MLP neurons of a small language model. Each row is named by its layer, matrix (down: output weights) and neuron, and shows model dimensions 32-127. Each number is 128 + 24 x the weight over its row's rms, rounded and kept within 0 to 255. Numbers have three digits each.
A block is one neuron, or neurons of one layer that tend to fire together. After each block is what it responds to, as a language model described it from the Wikipedia text at the highest values.

L6.down39:175151103141107122128186110150112100151113174123132116173136139119115117163111113115112131086137134116147127139155183129113177132160103132160130107137128129142130109118149156151120152123143128130123109102122123093112115152117133176135160144113119125155134087114097142116098112084089159133
L6.down67:125152118147096130116160139141113124143111147093148112125110085162107099121092135111149142144125117121106116150162161116151142124131145066207170089086152090115139137090136116153117130081112152164123136130171150162144107092110091103112082137143138139139119067096106104097139137127135099141
L6.down74:146115123107089122154098157160160137157116172103123131092162134127101145167120163099080132108100142134057154131149135095129151106155134135076065153088152101133112137137098115069132125121119120143146130126067136075140119108094118115141101106119150091125103119128163142120118164142135131136
L6.down145:124072117138137128123116141191140138141189188098141119160205116132151072120124127103137135136143098105122152124116130095107141170123128162086114142125129168145136109131138120124127136111102145140161148130120109179173147105136131134135095122098135087123103188119113115126114147092119107137
L6.down211:169161132117118100171095099145136137159133148095098132148082166128108182115099128126086130076096108121130145125130141114106154130116121146153130117158123147093113148143142139144116133142187144130109108151107079074152131140090112109097136133144164110134128135088126157155096101132155129126
L6.down327:119174125127115155109142112139105078131149130162138153129089120121131097178102124126138148124168117144153126114155109128117157168122140101080108148157105125090110176116093130104105143144136120146153122160108092141111121124134128126084134123121147108160118168157153094116124131171112069155
L6.down338:098126145122094133142116153127129123104149137125151135118129139128130130084130126140151150125096131119115151095119140134179090120114157129101103125119195173112145197132105161137114109101107105143128124126147100122113196075130115161143150157148113138169164166138121136154113141117146114128
L6.down368:116142130179101150140103162175141154150112139128110137157130087142143137123103141103168121127133137156108145114144151183146077139103128144116109180122108139107118134129150166111102077175089130107095141143127087098192085159110118125135105133101105107127156146148119159127081145088131145138
L6.down371:168125130149151136089110087114120096116114116190079137100092169126135129163156139117096074085106145138085116150161170105126107110130097126114117141162147108141139080134134129150119126092120119144151129129148097138180123160132120131136115123176155096116070161126175132169106152172085098140
L6.down377:106130130141115143173134136154168114134147135100164081150148119143181165141133160109169105104106143161121116109085119137136145143073113143165123104150170131114153121131123132158117152141137140114138158123124155082160130124105136133114111112138127147079150087130126140106144123094124135150
L6.down419:126124079135185120105095103128153152128093090165130116116129134093106136160123140131145155134111125120110135135183135091139123140114130122138094133128125140117135150140124133174157101163165101120093105115147061159130119113133130114150122164179095104140139034103085127174115130134091105128
L6.down449:110117121151122126146115173189107080141131130103192148080068126134159131143101130143159180120090146113143141144150084106130102127088142140161138099112118140143127151166131139132109155143123136149107117122158151149111139130135120142122124156083091157083089108123101144146140108143137153086
L6.down530:123100124108101105128140140108139120155128155080149138096150149125129086162132112095118161134106192128159137127142148101098128144094128167147159123131162148089117164102135143136088101146117095173154149080094126065135109129150138111103184132168165113098119162158112123127144126176084134129
L6.down567:121158152122093151119121138110123132139113087130101194153106092111105090138156172152104097144181128144083143154104112147102115129118114141124116104114121114125108092143141153107123098113118106106177112151122175119135095172162129122146137127125109083151145166150141130133130171161132115141
L6.down578:116167124105093145134107138129154145190102129122147139118154103134133157091132156116139125110161153156105106142127104208112120128113123165096077147116167143128132137139160113114126128120138112111108171141148143111121120123161153129118126112102136125116079118109120149121082135105099135086
L6.down917:156108181102134146101146138111125178104126165140132105114109123125129122157132116096120161091089164136103132127120086141130143158114085124142103095090110103155177110153086111147154160120149130135169152135138093168114130122107113164136138073106154172126094136122103153100106148142155138084
Mid-word stem pieces

L6.down89:159131118132148121127096112139079118128124119137172110134120124112110148137107100139143106108136147129152138163130154151107140121125124121164122146081118091105131153072119118085127104099139140119143156123173129152124139140167138150141138162112121139130184158096142123135154117134116118106
L6.down100:156117119114086075147112124139138138108153118117148155160138082080133123132138112150088126094168127084146112128169131132136142133107144135144168134170109112115124127098170138142162134099135153123159172104104104116091151157108141108099152176090150158158091160170131148133146158116123142154
L6.down258:146131145141089162137152139149096135125107127165139150122113090087162128128134189127121117100126136082158141146097184099111129182129131124121142124117098146168101175153121128135128155093131115110070154142136082124122132147135111134135062128136121109090160112129150142146162116177110126148
L6.down397:142113114134147147124109155129099100108119108132141138140171109115125125123128089141115149114173123128134151129139114150139158156157135111114123151087106151142123120135151124146112144119138123143124142127129154147137139127109128103146108146105118140086124000170100066128097126119146121145
L6.down428:151141142117128136159064142111101127151126129111126104153132130084130134133116097137142155079145165174109175147098140117139141152122094142133162096060138112111130118167151144146113158128112115121159140186137129085089114121142112139149150147130115110121136131154156070127117122124106130133
L6.down451:104143112113130113087123106145144140170110120127125095146170150079102155162141079148153154130120140149127154123114125084159141139088106161131111141106154160092144144106116103119072145137123134141119118104182144102132139111127128142146124189107135165143154152146143139135107143085116093085
L6.down461:138131135147097150112182172107150127142167111119183117148165106125099092132120139124126105147139140111137129091153110119153102138142084133142122156063113114137131128126127118136093114139123126116151118134119165112167163121145142146132153161073104106126111198144158106100146114134131129104
L6.down469:097111095140142140094085132119145148129111107112131126114132121099090152131144104149182139154124119166131118115132130156084147125104128164099107125165126142071155141121113110090145110136124130157134113151115125126158131132135156115116130132121111149113139066098086096178113145150130187097
L6.down515:145144140139111154144159132152155154101118111139152174081091129103123112119158141128168140104110158130141127098103136117110139119142111125160099148159101144148154127132083096113144135125118135083175131140078061107124146154111086088179108120153132124118125187131139116136165117162142152111
L6.down618:142152125107151103131139175132175106143129095116125099214112152136155109109131125118111105114115127105127128140131104161126113132120134170109169162131125121099157135098131142120120140135109146145148153121162150098112138097135115114159138174114135141139127067106119124100124144135137109124
L6.down706:160106141132136134142149139126137134075121150112115144135141134132050111102117102096133171105137132120139174119148137166113107121157115137124086179110131112127115125112132093129152136103134079132110160139127137108100119147143162087131125142072152168156147217125110102125086177128161131127
L6.down776:102125085139098127148124098127127106124120099106132126139139133116108143171161143134146168097113144139141171155102193088111141124106119175224128127101114149137131154112097133130152163147175121131129142119122139133124171124117137155114151160091106132086085145127100161124141126161131150129
L6.down796:144099119137092143148134138147119123134148135106108160137159132144126155110158164117149127129150129128137120120173113088112145164139107145133137156106103096137142107097149085138147140133164127107138132151126105142157100126099127117171109133109102142121152040142149104141165132145131118091
L6.down834:111138149115109127139142130151116121128137089146111099138166161105134123106135122119146149132156105121112091130132102128133176104173115133146108106073096113118136134100162138156128103144120167130160144108120120128148140120091158136125083208126142098131134184107107072139160108108141129146
L6.down839:149152139127133140128119141124126157135132122163094094115158155083121127118120112124142154147131134122131112083116116157163123126085164088133142131076142097125149119122096149141161144104170166104137120154132143131127119148132131122108109144148138141135121222177173071140141153121130131124
L6.down866:124119145116120103138145162124131137131156131148127133089123118132123132103145114152184108128119154123147164112091128119136150139138106114134168102108127095120181123088165115137152159126148139066137129120086084139155160121150127145144116113105157193087138146114145115135166139140097113121
Name-ending subject pieces

L9.down154:137142138129149136148149117120119152151124085125115127176124121122137162114135089147123101097157125136127123084106094110110153147128155157091096116142092092095132090100120167146111132146157131166153186151133155085117082106140141133124133150138137122121131040138121083153132123131133114123
L9.down202:113098124106128130127137108109135134116152111098138106145181122132113142136136083121153134156156099132120111118128106141122153120095170107104098122102124082104134128155097139122145077114130110144173143133107129104116101115150146151116118127114127117145123000124119109125117143116170116143
L9.down409:133165116125167099139148109115176146129134101169142114162113114126114160144122080108173104150149118117130122068140141139114140159134121136115107131139085126063141116142139142100159137125159126136130129156160158124112132096109092168141131171120128146101147179138097091139141115078138137082
L9.down850:158133118135162132146131107156135161143129092101114154171124136101140147132127110157141106109121166147173106072098084133126114125125147143121103131143129088085117081125135154109106161163176114184175143143127138095123078082158125130116130152139136142068123127160145088135147126120126101122
Subject end before verb

L3.down181:135146113128088100113127143118142167086126166136141166127138135126149097076127154154143104143155136138124132096101139135140090111142080140133100140088125141114134136141130114109161113142149161117137134134107150109155140143156150141132110101137131147155123128144127124114118109089123135136
Year and ordinal modifiers

L9.down12:112142095144104170144130103127092113101123124152152124124133131099107109130142115126149159142103115168159138149104129089101127095122136124129101144124130090149136110162149134135090158122080119134110129092147128145137114134162158143112085139112143112130170133130127107093086125107099159144
L9.down389:149188136098104109153113109115148108159157079118126139122121133108127120130098151091128123167177144124109128113132146107120100156132150133107156093144117091112125124143107106121157127099141120133096132089106115107092182144111114155127120135085155126149149117153095072116105095150079111113
L9.down524:100148150097149121112140130103072153101120117099181144154143148150114117160127125112107112132145120154112142134093101162116142139136136120126123097128118142097078132092153091101134122124172123180100123101149177104128134123121104140137119147168157107098131138120128166138112154119123092135
L9.down568:115126141105136121115109128129174109137091115113090125158112130135097118112151139138139166116108099125145115124124104101114131117141139150160114145139116095111147119111145112115147124139151167135133121131146167143147112079101091143123127138148100072108121188140113114116078106152135124162
Mid-word fragment continuation

L3.down934:131152142128103144116101149153102139073138100101137132132170155141122109110116092096099124172127138139121137119161114108158137133131110148150105113144091151140140152101109152145167167117110082119125124104138077087128138132111153166098130164157084130137125107129139129155135114122096109086
Proper-name endings

L3.down459:108101118137107112149134138091113123138152116128101167144152097171120136129133132085149093103105112144157117169159102110113140141151133122091110140101157103141095103151111186129137136122128158146148162107110142131158108140135130142153101146143137135114138121138146091104117143133119126145
Adverbs before verbs/phrases

L9.down78:135130129115091154115119152151129132139116137131132128123167091139125116143116123113151143085112141120130141117134133143154106136112130114131136139098114093114170161134114130128167132103136106158163123129125105137153126098135071132130120125157110118123122000115137110135121116083128133120
L9.down276:131132118113136152100108163135161155098114111131147137109131139135124073112142105155164177114095131110121179151121148189110081139111114111115145123127105167134134121145122140112134173141160128087076162131133105126152157127130089146086126099134142106127118064128119103104120139088120093095
L9.down331:138122106132097135163121153138119144113145144124116127122155127114102087099120130131145121129117112127128125120138114156156142147122101108126137136136138134122160140137129157116140137145122079136146128149093071108149165107137057161113142069170131123109172061083151153148138122107108138134
L9.down630:120134110146131157130138133104117104131146107087145163065117114156124132112124094084096190148109120136140145113132140129098105130142138107136160160152117099136114129108128119101141087124130092143117102117103133145148110112165132112134117148160128119116087023125114160120072143111126132168
Before an upcoming date

L6.down18:128117114104118131113150109107118109118142154108130115116187139150144124102088132184129118141116096114108127100115111134146123128126103092156120138110139081144111115112092112144137137085170124093107128132138158087151113169148106132151124092199140108104143123154121135112143095120138112106
L6.down93:141136178148138134125097104125115132118112124120103153129126083133113155112167123087129132092146130137145109101115113115122138135125075129149167138123123128152124160123152122162152120122113172136123123127154153120148093177142092108131077125043142138121127161143123098108135115176116139093
L6.down148:149116072139101116137154101129146082108150115136129133132200139102102107114117127161128137132127164146145139144060129139141112121140112113133136163129137118088104179150148100139153143083112138102179135139124096104113112123170126130098151157123145136111100142133093127114117178143126185093
L6.down285:147150109110115124148120140126148124107115142141149120120139153139138152115152126148153126126154108123118106105102087132125119126151120118115125140121147118159150112125139113111118130121063106096123125153153048128154110118145145085157163128123130096150121031126114104119124095152137119088
L6.down340:158130142140144108097158131141136095137126137097107140155157145122121139136143139104116133141101134136128121100164130095130081128150110159103158165127160093125088122146101147137120143128101127154112162091133152121131165116164167120117127134115121115101070119145159148135092127115134097126
L6.down387:140083139116135134111135126120082161154153110143115149138132167104109102088142148170121152133123101111127130139168145094073112146191143114073125120134083105130146142128125135123082151110137127103150139147131118124144137131146157097131123139107116140139125135114171118114133097135143109137
L6.down404:147141120104141152111144158200127095135147128134162161091171125117124120144118145172171141128103127130115094139101119132159161139133121114175120160121109089142121138142167131126160126126135090133164113111159118104127156108160154091164136126133137180142116097106171173115104124144131088133
L6.down514:141155141127122136112093154163091118145137160132163145160121136111124157128132122109128106140130112087146103137107157133112128128111120109082145116137139166173128134130167172106099106151084110134125174104110092094114122109124094091158142151100107132145117110098183123136134147158120133099
L6.down584:132127120139140125154125117156135117173132073112089138112139170108089127111115180108139200153125123158134114124100134142101144120107071163125119124108131090142128084118148126088126142223102081132137134081138054136085119116133141143123147137112086121141147130131122109118086109133111108109
L6.down661:135168139151144133087106074150121184160135110134119130180072140113195144134148131151137144105090047140144100102143135113082140102168117136124133083139155122127123101144093145122123151129081138095134154095119139158095120137142170116100120124133083110100109127124117130132120144155110100146
L6.down668:114117142129079102135142100142136094086138133093136117146162109152101139132092121101138119119115118125164129109209142140115131124088170178118135091136156131121157120098142149172124135133143101100147181110105140145126135186099106145131148092158115113086117147140112144140135115070135163107
L6.down771:183112114128157115108132110118130132121093128132151124136147142127143128124157144119148122120103116100120103160099145126131128110120142153145139097170133144081144114141148130133156132104157115137124127085154088085182141145089081142141113136141114090132126068116106082106109138101136160127
L6.down791:120163158149134129094144163109116083177116110174094114114154155160091123145092124180139088140147147137164116149147142142113112110151130068104156109094082093144108081112128127156135147109135135152156148097155147152141127122115181082142169104122110123134139130114127157110122146145138140145
L6.down795:096152143148158121149120117134124144101118151171143169161092132081135137130096141103115122119111090120134128131111130136138129147137104139131139120091160101128106137117134157133098133164112094146155109128141130121135120134168156137130123100155101143116079172168141077148140120121169132106
L6.down814:131138120120099117152120128182131121106139128085112104115197088104105170131111116129124107143135137159127134082105114158110159120154129112132105121113155140095165156106155169088143101190147164105151153148098141153139105158102098120105065088125146151135164035150110128138133101130117138162
L6.down1001:128087107106096123143137100121139181137143133149154137088142154135174141138139157117152096122135107130163096119173113133116153136115078126115139145125122135111167115127141130145160111140105107133119124100156093125107147108152124167166156091117169094150111044155110122157139115097085116090
Object after "in"